Part of a small language model's weights.
Architecture: RMSNorm before each block, untied embeddings, normalized queries and keys.
MLP neurons of a small language model. Each row is named by its layer, matrix (gate and up: input weights) and neuron, and shows model dimensions 0-255. Each number is 500 + 50 x the weight over its row's rms, rounded and kept within 0 to 999. Numbers have three digits each. A neuron's up and down rows have the sign that makes its largest values positive.
After each neuron's rows, "fires on" lists the tokens most often at its 100 highest values on Wikipedia text that the model never trained on.

L10.gate660:508589474465592484496505423553502542510469538544476487446459511553532540478532470559526465512477596472524444526504468435510483501471511568603438581508552497488521508614447455521501544491523482508545604458532506425556543471556480576614536488563553495475527454494590538465526570517506484430489540470510446527478550493529489499516558479493462547541417441397593463638542522433540468499516544481440616525498560492424462435532420553365510481488428576520570434473566434496565491495579559446520474480475516503539404532477477601414477504585604468547538557439484547491451549479576454525516529470488473445449529509608476493530556502425536551554634434449435530496513431461591604566524603508585535456464540541495514560506500520458518541572510531491425545528543516514535539493400506
L10.up660:400535514471553551530453518536569574450432543548524584497504453469523531416566520516523527524478474430472524539428534488429516469498507528580446542514517444522486618575492539523524606524568498526510509493401608383436512606537474572544493459519506565482501526514496562545546468511501553447502590550506473528472452482512441494509433533533465507503565571381603493568446500416532466398481617456495516499539508509471495468523496514403601431508502513428458442571497435570541583455466406490466503525557494534542533550470476528547508551579493442476588534455527544536518531534591479472555503486446438479484498544472497580451436545450442422556545548491616489552497478461540484461474445489475424521343432557446510481431429471568520525514472407406479500483506480503477579408425546
fires on: " |", " to", " of", ".", ";"

L9.gate894:535515487473492516478561509539554510538596452491423490449518501545384518481410517534582530526545480473523624384587532479530537470559629572519492514385432624538495493554515511355535499532461516566530553517494470446571556489505511460446491536491456485498528552496374379515457503489459502514597473530441462519517443501551463506604499481495532505503588456563550415437466453425475457472566444532536550487519462458463472512541581532453500445483518495542442451465544500410567423550550501572572454540496490516450487586446496474408560530469484499553533465443558445525478451586483474558455496429453555519428565474498455491486477537534451448501493525418544419501500481510637443482622553559563463499463537455475525470447517442563593424429499455489489471505415518455532500556498434
L9.up894:521467594569554540503512465474484475471607595518457494596514546586436542428479461540500559600534528475563527473539492526525499589522479482529426516482488488460598467503541447440572556536443530518513623607561447467543515519502494495424538432449431519488569599507499518607554523534440453440570525488537481568528432468547538500583479434581583533483498393592533465425495446483510515442532441542474462547469524498516494513513518430471444501466485537537489463504611570389585412510578533463512516542615480527338509567493475436433499467565492472590563475440552495541487530548506461603464526613535523513465504527448453540478517432489513516461484511489473454538578514454540525484510526572544473559527497472523446477477542512466597505475475513507410449512522549364418540567511506
fires on: "0", " ", "2", "1", " (", "9"

L7.gate626:534554543500502452490483540521444563320508466454463556477423525507521508516502490489482558501492489584520495536442521562528483486580404526538494497529441596520536517416494557584548484451551540485584530509583500450523437502457510502553548441533434457540547508477539473404534505487449462492449546480514500589483466470468506571594540449427399485474537487433521534461515475516466489480503539568477470570485501435569469509500395526478497489444453514490529457547525501390561509569500555457432518476423532505569486624405555526503525577546577581498519527576514481530427554498518382442485472434510516520517477588440507423506455549441519547518511494526613469479467658517548475529590476492508424439477454577503489427555615596537445634563594552487507510521561575536485505552430470
L7.up626:526476410420586453503465438470545474528473482418469543567515472451421380524597562381486525497438506531485551540489413545479563396456508494433473478486550484499568617494482446474451504525594523551494471516521441516465510517488516508456459478546436559348461594507510529475549460496460518575514408503425501597429486434534488644562448571457564594428508448603481529494521448552520455430516421531428470590570536458573401474530567491448477563471505549585553574470509462527570537472595455492563483455493498543461588556462531513474534528437503487518541532518454463561430486475626502451482536456609492471509571535510511509509543459535566491485508504472561512526505517453459500495519439447484429442486491475426475429426496544517496524479497562549462450493462553454565484561463572
fires on: ".", " more", "-", " after", "ec", "\n"

L3.gate302:528527504513465546471533474449576443471527492576492534421414541460543626490519530484555542510540556401480489511449519458435489526396445454500505459521488461573492489482484566484528447547466518490545477426526473443437338484546462459577477440472489465447614556432524444461560538511505416532539412458587483582566453462394485550453483498407599606437478524548474463448574480494459495513518499492413598430464458500508517466446480503490428570529463482521480582589501417480466490578516513535389511557421509419510564560421539501497412455462430497505501503540543454472468454507514441467431430476490516481542434538493545486501543546483509536571469522514518514532438476478462442536572442561334506420545505525480442562475488519582475469591379572497476576507549493507539436481486534
L3.up302:497528520472534550575564475452547445516466473527431484443458576486500553583472559541524575506532539452565524598495510477416438509538485454521496455538474503629467534492455566436568552514484459494518440486440485465556393608513529492469574507476480574496686584491526505459481425407483462523486419446547490463447536496479507551497526618546540491419521471520404449490509557487489480405533556523441512529515461531473558489483565652521485469476466525495415543519482467471551505520519590471523474478389437421481660608485495444496555503401530472545500511666448505489461471448532443480452450450507424431528505476482529477522530515423523421525431588501583565529538535550537539475506541472415546496539553541527431441526535557515472496503504509446492516558501439429502518466450479
fires on: " more", " very", "m", " less", " too", " quite"

L12.gate82:488422556485531506485478520442516516470484360563452445466480413547586488520460451500492469495561466466561476470507506487533503510583498517464476513502471546514469471445578456538503606492539468492538462579594470456537382576460495605435517515493479404613526531497409552589479490474679507393406479594498527425535454474544528442564452533545524599557541455421523514440448501434484452449487473503527481493463534373539464505429471520533456495473400593497453466509485526558574443500415545548462477573488499561471384518564529511514526448459477542512492499599493476455466483557513515521524541451536580473402451499541526493484488512570421492564491488554460499401488504533453545492530574428469603490502421500544457458440419514513551421403574481524461479518524571454468466534500536
L12.up82:431432512501412510463540492438525496493495416461508391451472499513484533509469485510461561504433468420461470530509508549508562573437547541524499560407491515494448473612523473527507571502503510454558445533527444412512491393449465531535525414565464459438567416517416458468490539534521544537431535482547595481533520453530459478546505483568537511415496535481489528557576498468561537537465437501443567545490503440530470507498567501497510475535536473484460435516618541561578493535609530418493466562517457475504510584509445602393501487476575469463453513550438496548536529569512615529505484466571562525452558507500580493514533572554474598547538571548466555519577439632497536397583582475459486564474492512517442594521431563604521340446460533502423512442495525424511441528455503
fires on: "2", "0", " X", "1", "×"

L12.gate468:534436554509541544477480554519535560530486544409467561473542520413556559541473542445545516523561538493551429515426505451532519523562548476472669549463382546404492447373469477533527538505564456533473521577576575573546488404480507467420511380551481444608448407443534466549508560497426459493432493451353460403492440471575523541543563438467484504505457431480467533415552460506563474475460542441542491509493484525487585535484503514468502508458465442495504543477537542580567342448444581598472510575586530592419545528529512523456530568513533463506525468513478446496453596557479511504538531518504453486452491552540501489533422487513450471514495525471482514523551504505501440508483454423608511531500406462475534463455477465449474468446556491506581499554596487516533556469514557
L12.up468:443436486432506515544538459438545529385546516463534517437439442580445492506501408482477447482461396557579547573536582539441492597459511446566377445481456424503549444520552546529402560545478522442625518448549477549525398501493438532468410489360554520388582563463508549495468530500500460481465535462530606521460485351496504503502516519533507464499616482455456521422487477546492415504514523562525534432527463426530474536546500517575526579518511489473568522526449502522535473430503518491482472553407434528485524548463450573543436494446516428485426476416562534501494442594591511470570546478499603475508526456469464468478543494557519512574543588546455475451474466536449584518547429507515535485405460511601512523457506425476499496447545521494506518451542498586499496563495528
fires on: "2", "1", "9", "0"

L10.gate276:472492531474508558481494529491520474467567484494544614472383526450579474486492519441475614530530534473502546545489556500394479518511478505410499563547482615671515564458411528435493506451522542463473501483510452500464403501447503499467511455455526407532517557458515393444501483462557465543517421490477431501536555449485432474559471506390500547493457430489424498519580434516427426535583493549499497431439489472564539479546535533519589499499491488502568527452494511459458500511584531510475469487491572576430460508477433393522523514380495505478502618559487494537546425402526454441481498487440460489604383365452527463456523447453553471479606541513532607597446454530519538514514516585472389469507464540493515523491500531570540480569535521498542471474535543470533467391525457
L10.up276:484515445497517541542605515471464489452447510431515484430425563455462435541489516493548530545435518538405485491535608497452412533548511430538401414451539464526511396479392499511529507464532584473530507446349497486509422505453598500564524517439518455556517584542524422423510519531524552528500454467515542452458548508474476490539555551523477511525455437555398514439490538511499569601459510529529473506438484592545537524533558525507614451464510477457486571493496493371508480474492527545442470572526510540639543519429496523533522537488560488549511451468424518579510440519528482401525456479434502477506424505412468531424540506541563586552399509471577483569482494520471480552395505577460516488469522507458402413524374427511542520469509437574470525587562461575538551522519560
fires on: " more", " most", "-", " very", " quite", " less"

L2.gate993:471406460457494573442545454544505456551471521516434472444510519564510479516411544492535531478513457487460488513598527531491507491554477652514472458510493292557460519449533519355494530487499585524572466557485520513554387504554513460508559385466503549515468482586562520457524575558471567546512483484504550516557427599380573516474521582457500454524501538473499523560515482506385459493506499631441564456527556467515552501535523628499528490545453524529514597423534498437516432430544495565476475550520491546540568542444498414548544445443533493409488518501471493555526484453453456468501535502499507492537478482495530487538492461454524467465355541416517521524506464536370539579433525456520449501461483409539430466493466447518537579512520573504532536457495494424484495521473608
L2.up993:456486445443499499439528432531553479593507361493387580490524565534499449459543510473505519483498466540489502517492550508501495511575487576474408439543466392448459466374483533402537519467503556545536449540463551547559453454537516442533498429422564493516408496564531517488534551499550552600481505506440571533537439594428484619434458532492503477509543529451509536500505491468504426503497566531546479519478492476478546570483498588488610423559506485481547533404488470441488465350481440548441495563524547501612518511461489496574446512515539494455480480541571433598537536461453495460537427447539480491528504557492535464476529501383463406527482523489535405506485511546497552574435461429482572506382456519438505447531394438532490549462410516530483551462478551349484477472492575
fires on: " more", " less", " third", " highest", " lower", " largest"

L7.gate553:566530499445424522537549514518520437506566446547509580534463465503592439525553483553547548543446468506497568464537442430425504467537531461564452444527540490475474504513487570519538564478481497499471578431522484561490439441437460551544544491476491538453514554584488481491507599559500500601527532485527511483462514555457420474548555496485520479484505454479428525520539516510446505484510403461442528486437443464538534577427461451459508478477462529414447467513528421551541449521405455605519499440496515510525408519502524476585488443482471550380378601494569446489431525540539475501464495462634565507446506565533452585540485542558387472497565472410479510510463480431386483466454668601418553432477493572507478441555539489456425522408458505507598494583515401480491496584435528
L7.up553:565502504542460432540446526490505500540444417451537548478491539502462443448487507537493423509507506491473485518391480475507512539520584508489519396515461565401503464586553386493617545562487532551517522542479467585526542481500498596506546511526484478484469591505381516462427510474523442487549489463527541521516468485495438480416474552485383565423551506556531498467557420525485587538513432464490518543505454520465481520580610473464512602534447478457544461516420451589412482488451477439504507460542416589519472582449485450531567461580624459477518533589622486378438541564549492485580470457469405525399505413574499529532533518511585504480477482465472431504509502474544509497455454441603523482514484527416494472446463452512475570392493481475577465489418548516578556509565430
fires on: "s"

L2.gate901:555488403588393536455444585452538493537446500399465485442480462460475383500455487493515453498540534462486518422517520450501542506524521583463469538482445512550551450568550595498516542567460538482485475500502416481565442547534548526405592494491571478449487499471417483520494492430435489549459422547537562436481594454503542531450432522554469523455467504505482485461492565400456411531474476574469453490543591459554426493563422405504477518530493535566562446530504574584610531517437357570515471391449567587551545488564501476512416558512501553500513531493484503498520516504513547511490547508467470519528534533439474576535563617516477489527436492475519458499581419501466553493566545511480470546483534393605499458559513482534465485395537485478320517516531444508485541500584543
L2.up901:539517368508480550408437541422564476469419556406481450461427590418447494447460397462562501486534548453481498458501508503547507519533607556414423435430403535516489467476502569474585552590519571532504508555548459473469494517545471552498536465456594512462541489435445499453497490495488580512460445505492547505468532468544463630431396444505482598484515536494534502493524527466502439521475589502460507480571588536556458489533386400512516562488506473572504447514462631658596492493507403541442427391454503486534522471557501533512503587457522552608449527481516476466541462518464552518548496498398459420494552484504449525451531500505479514490531550491462512490556470506526542516605475533551446546470513465572525480451488504538527524457503450526375576473558490514480441494570548
fires on: "0", " games", "1", " www"

L10.gate967:588524439525482509492543430621488428557428494465455595500511406463510566512538563586461446508517533504471489469452545492558531474499453465401516478510470484493517527551465605486440549495468484472500555405594595512551598604487445526546520580505550510508547526507485491476510517492537463510493475470533550555480437498500412461406532500504582486516452425508510433554480477533458411400466539491503615508515503557613428564463425430484477501460545482370616534491611551515436481594547504495443570470465403549447425442576542486605462632520492536400538546504473493498527531472462483534484567442510544525473541526507492516505512538484455498414456505494511539553476549454499539426558510601517516458483429508490504451422529560434485501504598408537550487505428482521450522398476565
L10.up967:516455556511463401455550414445401513444501473535532531408549384549540539442457512439425469487526489554481494522568467490513526464564490455539489495586499505448468429464448511479535560478500511568500533399531507623428518557558477521522537486472525499612496476468392487501584504603414538538493452400486496483575568477509522447500416482525514517512410449495413412509526532449525508553494605462552493586486528502545458570550448481544455451510487507527535521445532475463502469562590513576551493512481517514599484590465498424476502503458499500533577501540510516543446559529414510645453455463456494433460449579459451466530514461468543504399576492495549463485496387449569521545399478367500440510506500433452493467523396537480561412460423529463517481517478525409552553596545515
fires on: " of", " ", " were", "6", "8", "5"

L9.gate836:541569429503485551493521499528514496493544498468487444480430515456505483506609463451480481427494515469564429500479536400451523501623447473510466445471488469509545344600490456465552554426619445506499542498567577511476503526593469531545510400400443419581529568428597540470426468576501554445491513506494472515493462489450424543530466508553488464471561522469474385445620491486441551578515569505584555482532528452484469517445472554468504493522476506436598447481451505493469514525517513568480524438504521533558462484533493543508440558599468473482442466473446525541469639572499546538521490493453549405474508458458512480481551405614532520512509523512454504515435401534580498544506441495515542476510528560659476497529408552479551408506404456520539516432566575513455439483498555
L9.up836:564552415574557528494498455552652558560505485519457422444533421537483469446521527505462533541502565506461551528421468483425592505546496560510465486486579520490435536605487526463587538436568530482556463471505480447563469417468554512380444510523583548473487546554437452543467435534467676541424534497443455565520464477417429464459461449492517556487583475432395501521522410535479503505477411506482473578535497500357544489424514444472525445507522523571539530493503495513480458577468470503459508626433472508513444587521453511460510462454512446517552429514573584434458467398512487476417487453439573438510480507532504573445546536526543453451541490554524500548542470470592530488457447613504530505451466502439539474551460518437423573486433508491460454445516552430466506503481503
fires on: " |", ";", "\n", " descent", " asked", " at"

L14.gate200:538584538568543531537542479594475527544507498506485552551494438446524447512429507537531467434511465554446487461501585536441523445486530465421498488479536512498467441504591501492557552515460519506579560521555533449479524531522450500358449513532449418523481470515428299417524492495485502523544419494529458510396538511519518523451476433484462463518511458444574401546556423530455399411495479485464520555419525471495498478507539531476493511453515511510541494437571547503491541505550514537569393529448591453524462565474457519426505538556502517529433527489484598548502470530546561503585513440434578535586496525424525662534481539473568492575541523517534495526455490552454571585471471534432486554572435445492458412419449517421557440474459460484511595579536494481563360440545538
L14.up200:431472530582539561451514539510469493517575553498440528525517528558484467499452449630524549521566484458507511615536531566473543533481485480480472504549500558552465433566410525409538530522436527485443503454469591438421591458439530434507472496419455414573472472492410547448482477383500506522563506538548505473397504553506482444626577457494491580521562471549622498547527533479510449511578536522428565617469522469502564488542534473450470453550476418442511465494486532578456488546498533437474586497406454547536524576464456511480421457553591542641495438494418464497532455539580556646493456532467496551538446502414588491480498462470515445479391506491442490476451486529562462573501554546530445592468523496479534516499505479467532514508503543520519524456554475512394412470483513
fires on: "\n", " |", "0", "9"

L7.gate988:484499459414504479533508404434544396472519446457551476582512437486456578479541554510512481556423368468454522535529537380439462469562467550544465449493591535499427488414487405509557547550556580448534515465484553564492503508545553515466618468554494537577490424546423534476508469503528531522454493478500452493457517443482436469540468509555480461449418522616501572484495483548582522509447560575486437554497475529529549433499610511518549447454512523458581415519565464492390557505488506482519583528495525518500511498461602467549451471435491422556375658431462448579422597534534546560530499449507529546480564518405481498553522419478517437532511430465514500475498444413472511469501554560548435524551487409515505479495489509470543445452423566504557577505440456453519465480460518
L7.up988:498551492478438489535426572542483451543457520484473511527514560554516470463500415577512511470516548504538503562478468516542501580536495454484499429415540499448556474540561499470531534512591581482498596506385514486430483487517498445458627498533596507426504549534418479489450468484529481582533555514555468483549487418390454484465558451621492549502500522453403552445534446532598517513486532494533544535507556443479527487583503498603478550504374552534461505626531399535483519571493598577519518462488520455522500550591473431582400472577484486544614402549524435526402567383504549515469533412429492537393510532562486420490527538474506404494510463524500503518535529503497509511522486426550539608452494539458488525431418477491516500552563530542537555578504532435448439529456479
fires on: "s", " from", "B"

L7.gate286:449498600566431441522503521530440458457578440484481554532529388478533521554541503545478355521493505409569467509476554396454513593507470576526662417516464521576488434540439492457530567471574525491552460584526449509572478509403465396555443476537526535529478566528352477547506524330535484533517499562590461483518500452425500451481540467445496534526508514538503501462441503532474515431514495503587527465502538518503569479500445458509539458565454581531505502570467514501489549477503454647429543489573466461493492529480504508459513466504530559539559470492579508534474459463497553406477490493567559521479512568549373543518509487478522463558392505449492476586562456524504454530620483432538465549460522466533562545474491454479473432554486534405586538510535478559519542561510486
L7.up286:517496497563475593530478565472472471510488502506450469496544450503542603573489494567519522464541551496547486583480572455539531599498437405421515481512454465510475433493525501479470470527502542432483484610515514498473511498465534407435556385475447478476529546628474547479611466399449478451442552563529471554489532474399490534533441464509472499495444446549558486453507388465515525423523483520539446483515523512529495432595601482467505596561471536562550492454416532572504397476583506533478586505551470549504517538530531569483509475485485465507583545484504483485495548560487616523528445416474501515465593591479431483505455539514444461539479505402567554549480450517459561511614476449490493470483564446606564530444481432443447596592499533391594490470650490487436507491536529
fires on: " is", " are", " was", " were"

L9.gate925:535511526536496531484495516638459507532517492608600367503516393477447552518547573433503531507492484568522572514492553453502494518539426504554423506507523510572483388502572599582585503449527623545501545494490469518475483499484430454451480388545539454551406460490489542594508485516574586407526597470476464579555475495473488472486541530506485477581433415418518510519467571501534548558471520599441548520359553409473434476485486547477455465503518547514510570474498462432542482590495499474508436508537430506480484427495483505465474517600532496486525575517453538544549470449516515428506460537464514575388482494506518454396467455467489467611484532553496476381477486486534572582586607418538545484471592459520528528507519521495513532498519420559474437466441469467503543545493514
L9.up925:462475525523598585479461534497495543622492475555442550509554459527553444451388569565496529589522473436497475392450470486423417518534549492532471514471390450505448521571554526497465522504521490496477543483509483447531428500602455534442503474485472581477444557549475469523472421505501550447458484525596487495497446580506497444454392548471472516523463547416491545430570516494537491494525541453426458456444464475545519488424457560448462538556499541455470438580542411528568557491529557487577435396541584548526474544525541479645531435498565626468578530445404432523472508513404486544466530454435481580461445439459553530529500414487549451616455451465472505533485419511560434586476419558459485529573510489459568477531570483497474576506470505512512479502444531421573442516556501
fires on: " |", "==", " of", "ast", "ired", "red"

L10.gate229:457483434413456392413540514483514465530512547533555512580524467495537423524549469441495439451552528462467477445593554497488436496506472610582417419493515487571455473487512412471438524607529576487414494581575470483578540527508552496466570493478486532477501484440506492534514493479543502450570506487549473484482470517507500466476515495519517455493425578507443541428416446542406536473497571536508469559541415489543531464496423548479436513560480541540440598569438579551558535487527513456344576429549552459506495461483558417538508459478570440448630567519530565554488486422518506519539515435526487437615474428410516455446536520512444511550528508419467472503469450534484441553534535556428513538497584539536434480465486522444485494509544502457627437488553522525571627591476580
L10.up229:512499597495498580421494590470458513453513556577471442547475559490509533524523443377532499377532532452544522505495623480483471516531441483516436464397520488512533440605519521541478497554401562402445512540548474504577489539485445472503430465560473510462422475504407450573494517574509439524533550471473532483536501480548483477458484493413497456534493557509472441538359520483504513430536519424556532437507450491502510454539485572511481500409454519503578490483571597585569562500459484466463525513452513443524453492544575484501506597434536558426582609409567475473479510595439570507547429427565546446442512507514437431442393479522452559541503528426560543463487475558448508594549484449423509529459610428570528561504487490477515499510554493391564544486512517475495524487523393
fires on: " is", "),", ",", ":", " was"

L5.gate470:504544584531501449531524484432505476503520448450435431390526511556522550455488509451467465509525564520447524497481574432373527564579400580503522482496454469428507417553526519460468592538459559461427522490522492488448555561465480529460444459511497475498483568441505500571539547476397643446562454561559578545521489535360509523489481537524572368555515485529427528593558443528487461524520562440476582569525535506459476438467389514456545463521577496457529459543494602491494488539508541511409445506508562548383511494542466492511426568562480520521523515476529387419529509563485502546530551569542513492417449445590511560581498497468449485597496480518471517523479468482490388539426476490502582531493551462506408421546479459476505618474491531534609456472496417510453479484485520
L5.up470:543491438550427558481496464411569458495376567532445587427473422468526468506471492532417511533428471444488427496504497489584465477431506579546537490500483581584592497529488471529513447507521473513455454447503542528440460495571479484468571532518543485570496437531534473474563432506492560485528470418482569442504502494469478500406590430548510523516444553476554377471549531467425463531477584536482570540524453484594540510490568530607475536471489508469476561530397528471448511415645530512489531569507527458521482544430413462505491478437496496465414469454441552498466520565492561584558442395462477466583513457403623481437460575526482412464525550481541518535481492628508557513479492506507507488511424519486473581466420457432492537456483492514453511520461549337404567473505500
fires on: "5", "4", "8", "1", "3"

L7.gate507:396610574592492501532493510591441536442362489554556531515591511484422544474514601475507543550468564495415489471486451436406480541460465504469503558518519527434501523534527380559552540549549495494633555456513511553518499478564452446450523555491512465614524484482562459498584463486555460502517542537558517464549470535528462457517508498473487536428537560415458554477479557464542616510449496403448521551602545564481441424475469533469505568503454471557584640567466478541505523515536501478538516594420469487494443462449446520528485595573477423557457490405503509562499542444585485443526523487423463510484530544521507525561524489580524461519572475503456559537468573419527522526383532531478527461530571420467431492495377509422523484508487497525409488569499521550488466442522501
L7.up507:471621499425567585487484526537468559492465477460495589502438656532569536405489543456535487588440591536442479534514553515536583479471477484544470539479543567428457548496487420443461552437448393448472452452473494439597495543466507531552547537530568536497469466429538561540497512429440525418540501436456474491502497440498501510394509503535525486428456536560503551535428530508542509402521483479529500467469546463560483586443592461545506505514485554420445551510477478493440557506489549489483528457482431524406369495605490431440434374550463510473592545530443489520462477557581505538429548463509432532504546513441490509508487454493491465507440418559573474466489499380488423556525452521521533439485433578494403467424489610489404500517455438526481451550538493541537443514479433
fires on: " to", " States", " of", "1", " by", "0"

L12.gate929:473532595558494529410491438473573414620400513468473479481480400555493470549545535573557464489519497544485572441435516546439486462455475535519443421533450491524550456562458498487585477590442500470505438468476523575491446552445513519472443441523532434508567522567416513487493513511521489487541462416499516457452450493521497411584518567457530570540532495407568455453519521547411451448470599466474517580521526440545513554478480413519475565418531548462458499442554503476398561480553441503357576549457484472466528588526540461484449436579597515515513521579554508422530492469548440578506509548482517480463435530536454595445496500387495491455451538522496565539532643554524556511537439537489470543412476479511508454388439467461570507508503464607503465472438520568473584476478471
L12.up929:520504481601447513488564587506402379573524558500492514537595567479446475450465504631496550465523436579489471411518495495570516399559559520447497451505425444435624520523580479578516503465512535598493489555520484510454482463523452435492452474454493531496513462534511514439404480492575511516497456564566509464516558591595477514527530462452521593561467537491549454512555440465400448490504526418524451527460561532460482468539507498583560524492602444455461437471590436566491544471568506426536537488520485459504513483439514518509497387587554451545542498535569448513574521497511488530509553546485502413399393534495559502445484518492475518502560379488503511582503555457468482519457526485579421596447555452519525465402405458497569478436509507613520554446552485530472455501465431
fires on: ")", "\n", " (", " ===", " |", "==="

L10.gate353:513514600473559626494548476550429520461470427541439467582540477474437551434539545555536452534435524558431521442538608469544397518440495504418528429510397480561504492538500516548555557530497421505356426590497502507548425564459550510452438454516549479476466568549496490408527496544524413528522504493480546532517528493432510423496504437458549527571503533404560593502454558508500447443500519445476572489565456446426499558552454456509459467497398557476475506547492544508430557547458466434437574475490487542488489522600530604528529577582527556411617444591523459517512374520558491492547457478471451476564512462470501459449465517515500393539506544500410509470535543555486506424540554384536479510456515476413403550538479507569454469496532492528519549483476482466540532432492478
L10.up353:422424549507595535439454447543489499519494470527477394475541466486419457469484514507587408427439530453537447451464513593477549523442527540458512603545467479382561527515473383410518571648464489472467542477481561540552528544454523475469508414599446409472445523503556447447487496565570506562445548497531541514533501469416457525556483446502551460528503469496503549612469551502491509491489573510514524537630501517498511478583491451509451489444481563472464518531616541500477537469431501435449532503540489498527494474566500499548539573498581492389466432467424488550517503566539582421454535457542520479431486539509490510543590476480517409480529500525471481490553465548506531384547539500488484551459463445498512545509468466494461464459389510479625581460514611473543602380449431
fires on: "3", "9", "0", "2", "4", "5"

L10.gate636:529542418556437396553455497516514436476512409448526403508447394503538591547538491527402527500441502503457460470578524477440422519483461500442518479551553519482543395470486520530562566556494571466543530599555457453423485438468513430499497428475478571511504532503509561488451544516485495482447486507433481489479483509458506519534558467414477431507529449517546491536370522502500455566495543508422439558531498459560453534507560485505402429414525512343552585428523420515469489454472509590530535462484442554487452476299547528462445543505505538415627522481542462492494487457404517514497496569579477468459467575537490543526493520464477441451512508495508504468521490457481488553559497501499520375460486521503445546574471571565551438368434465426419498524561509449548531534429469
L10.up636:462428430420490442537477499508468484422498427499485444526511402436444420419513429478463558553448522452484502370510465504438516458483506454410499445465516536467480429481497464484533491487584555562530478543536445402530569502459431509515540376499537539571582508488397493486505447427446460476499511425484436576482499441623554503473519506522470576571543539567525545458523522532532503410442523483566497526520537381516464538484477537561453489593547487440459481479359535550509570582516441407553443466542498443503499532456468520510500564455558517520439497592481443443479510383464531435603460567521491473540536567471530561567579469548554491519538492426512553605445496509572518518519538494559474417468494507599569458462500455480491504562509519496469488474561484458582490637519597
fires on: " and", "-", "\n", " that", " as"

L7.gate953:551540508488447403412511435390517472516556452588495477483540488551552539415535515628462506441472402507563544444517477417549547515498463566524502483558565431498535485529405511483622496479493506422636569515485428526516511454562460442601389508604504451471483535540548425469501534509503578383482487460494531403430572397494433477583513429524443537505547480513581519524487461397480485394427505517583467420501495496627494540547466477447520518467437544487441483517496513582474500480513574428448441505485618473490516541513531525404543460479492530561459459519461522504473535457495444462544511507595568476498479501476534492502503519495562540480513528495452528504546604515561552481515389517578442569529599471498492470516473455482581430467601499491523543512520468539540546468557516
L7.up953:447539470518517456487521507516483443446523441526552544546483549402423465451413486527492478515468478517477530578448522516478486511501472591571501490629449476545482583599384527483433454521513482444518409434480483441410426430560472526444451486508514454495486571455474496634558483553490506503399534481499501463511526414518520448491508399407492502439517508427526528369525464476578488490494527522467475471448531464529474501480581492501522614388414553466548448489431548502419538495491456541394610464453523545495487558498517461464548456459422469448551594486484473472452598416511573523501423481362412531437479503553427614476392483417464489454509565521526529441459576496434523499465440513429541579462510497575475510468487496575465481535501456498512525561553506542479494556492573
fires on: " to", " by", " with", " |", " at", " in"

L12.gate287:540508480418571546494486488419569535479528556422494428505475515537488469504454460455359550474526496536447499358469607476489476521497530435441503419428461605474511485508415475487470544474468497501485435532440516501675443443492466507548454476423600457521556541478500425480467509549500498486437565453494541515365546523517524508537489441452528574512565439450548580464534570484476536525433459544480470498518508498512463510554481533544502622507537466500543432468447567556537576592459581527551490391528469411510496548517653585452484503407478488423447481566488419541488463546476468497501467505521623554531465469493474414553507570529487536541452497534582519434485479542485486591490509473429550548463506460475477448545464499334526451467462542466450476418501517480479466478515541
L12.up287:464397501400509461520439498461505454545517438544492412488539499508421526539548404470459467478477475525510544432525553431568487481446467442519505479397522473542468521516582521505490523519571529545593528525527427453561417464422433612560468545460462510446574473540456563516419536601484584451466533588494511580492512516482535480578474435416507500457578483455439505588466448544483559545547517518429505428536431560446483502577533458495508489437487475416506389440441490561553502541625475507473528452483546488513454442378469571479559527432494502523592556497530449548440478561468496477542454521536563514557414488532549472458515471540418520478404442515519470390576508509509477453528585397511472528441528540436583532596500517532361465502470504557472553393528497480550523502472531
fires on: "0", " is", "1", "2", "′", "5"

L12.gate816:516461584513518522531567489546606523400520534487487373518477503534456417547402462491528441468493482458565445525500521529577558462552532478464495509491470507480395531512542390462392594509459491563516467513494549520571440483574463531400431504505453531547520476546490514505552502585572490484483389506435505509516482390470381563501527543568570560441583598431545547466497427559482474474426511509520514466552450517487551455613449441574434545503466476497466586486516556491489492580535484447469503521521560537578483438576485443458457492548471551446477552399529443503553597494463494458538504476437506584488478528481446507391517532457531547516545494562467521509518560488475552537514426423544518482519477486442487363510541619449588464435549537467578529568620486492465543510503567
L12.up816:555428461380544422529450528478495503592520473457535588460440433555522538492559447531415594549481476446493474526497478468534529475520523521560534549430499502505526437546636523409466518431496523558459464496465442364533433496519481525473501501502515450474458476562613585523482496469486506489510517525448437573584538605557481521539514481448534508477538523512485442450478505521602543486419488449575500550592424528518543520486518467502462562678541459458561517501502567479591536464591486453486563464573495549561383552544432431392530516516464465430549586550490472504579621490557561414501547511482585600496517501454558511488441534466503471558570525452489527505500523435446540480535392444487437528468534505460460539490490561481544474494442503447480572546572462469555568457537510
fires on: " ", "1", "8", "2", "9", "6"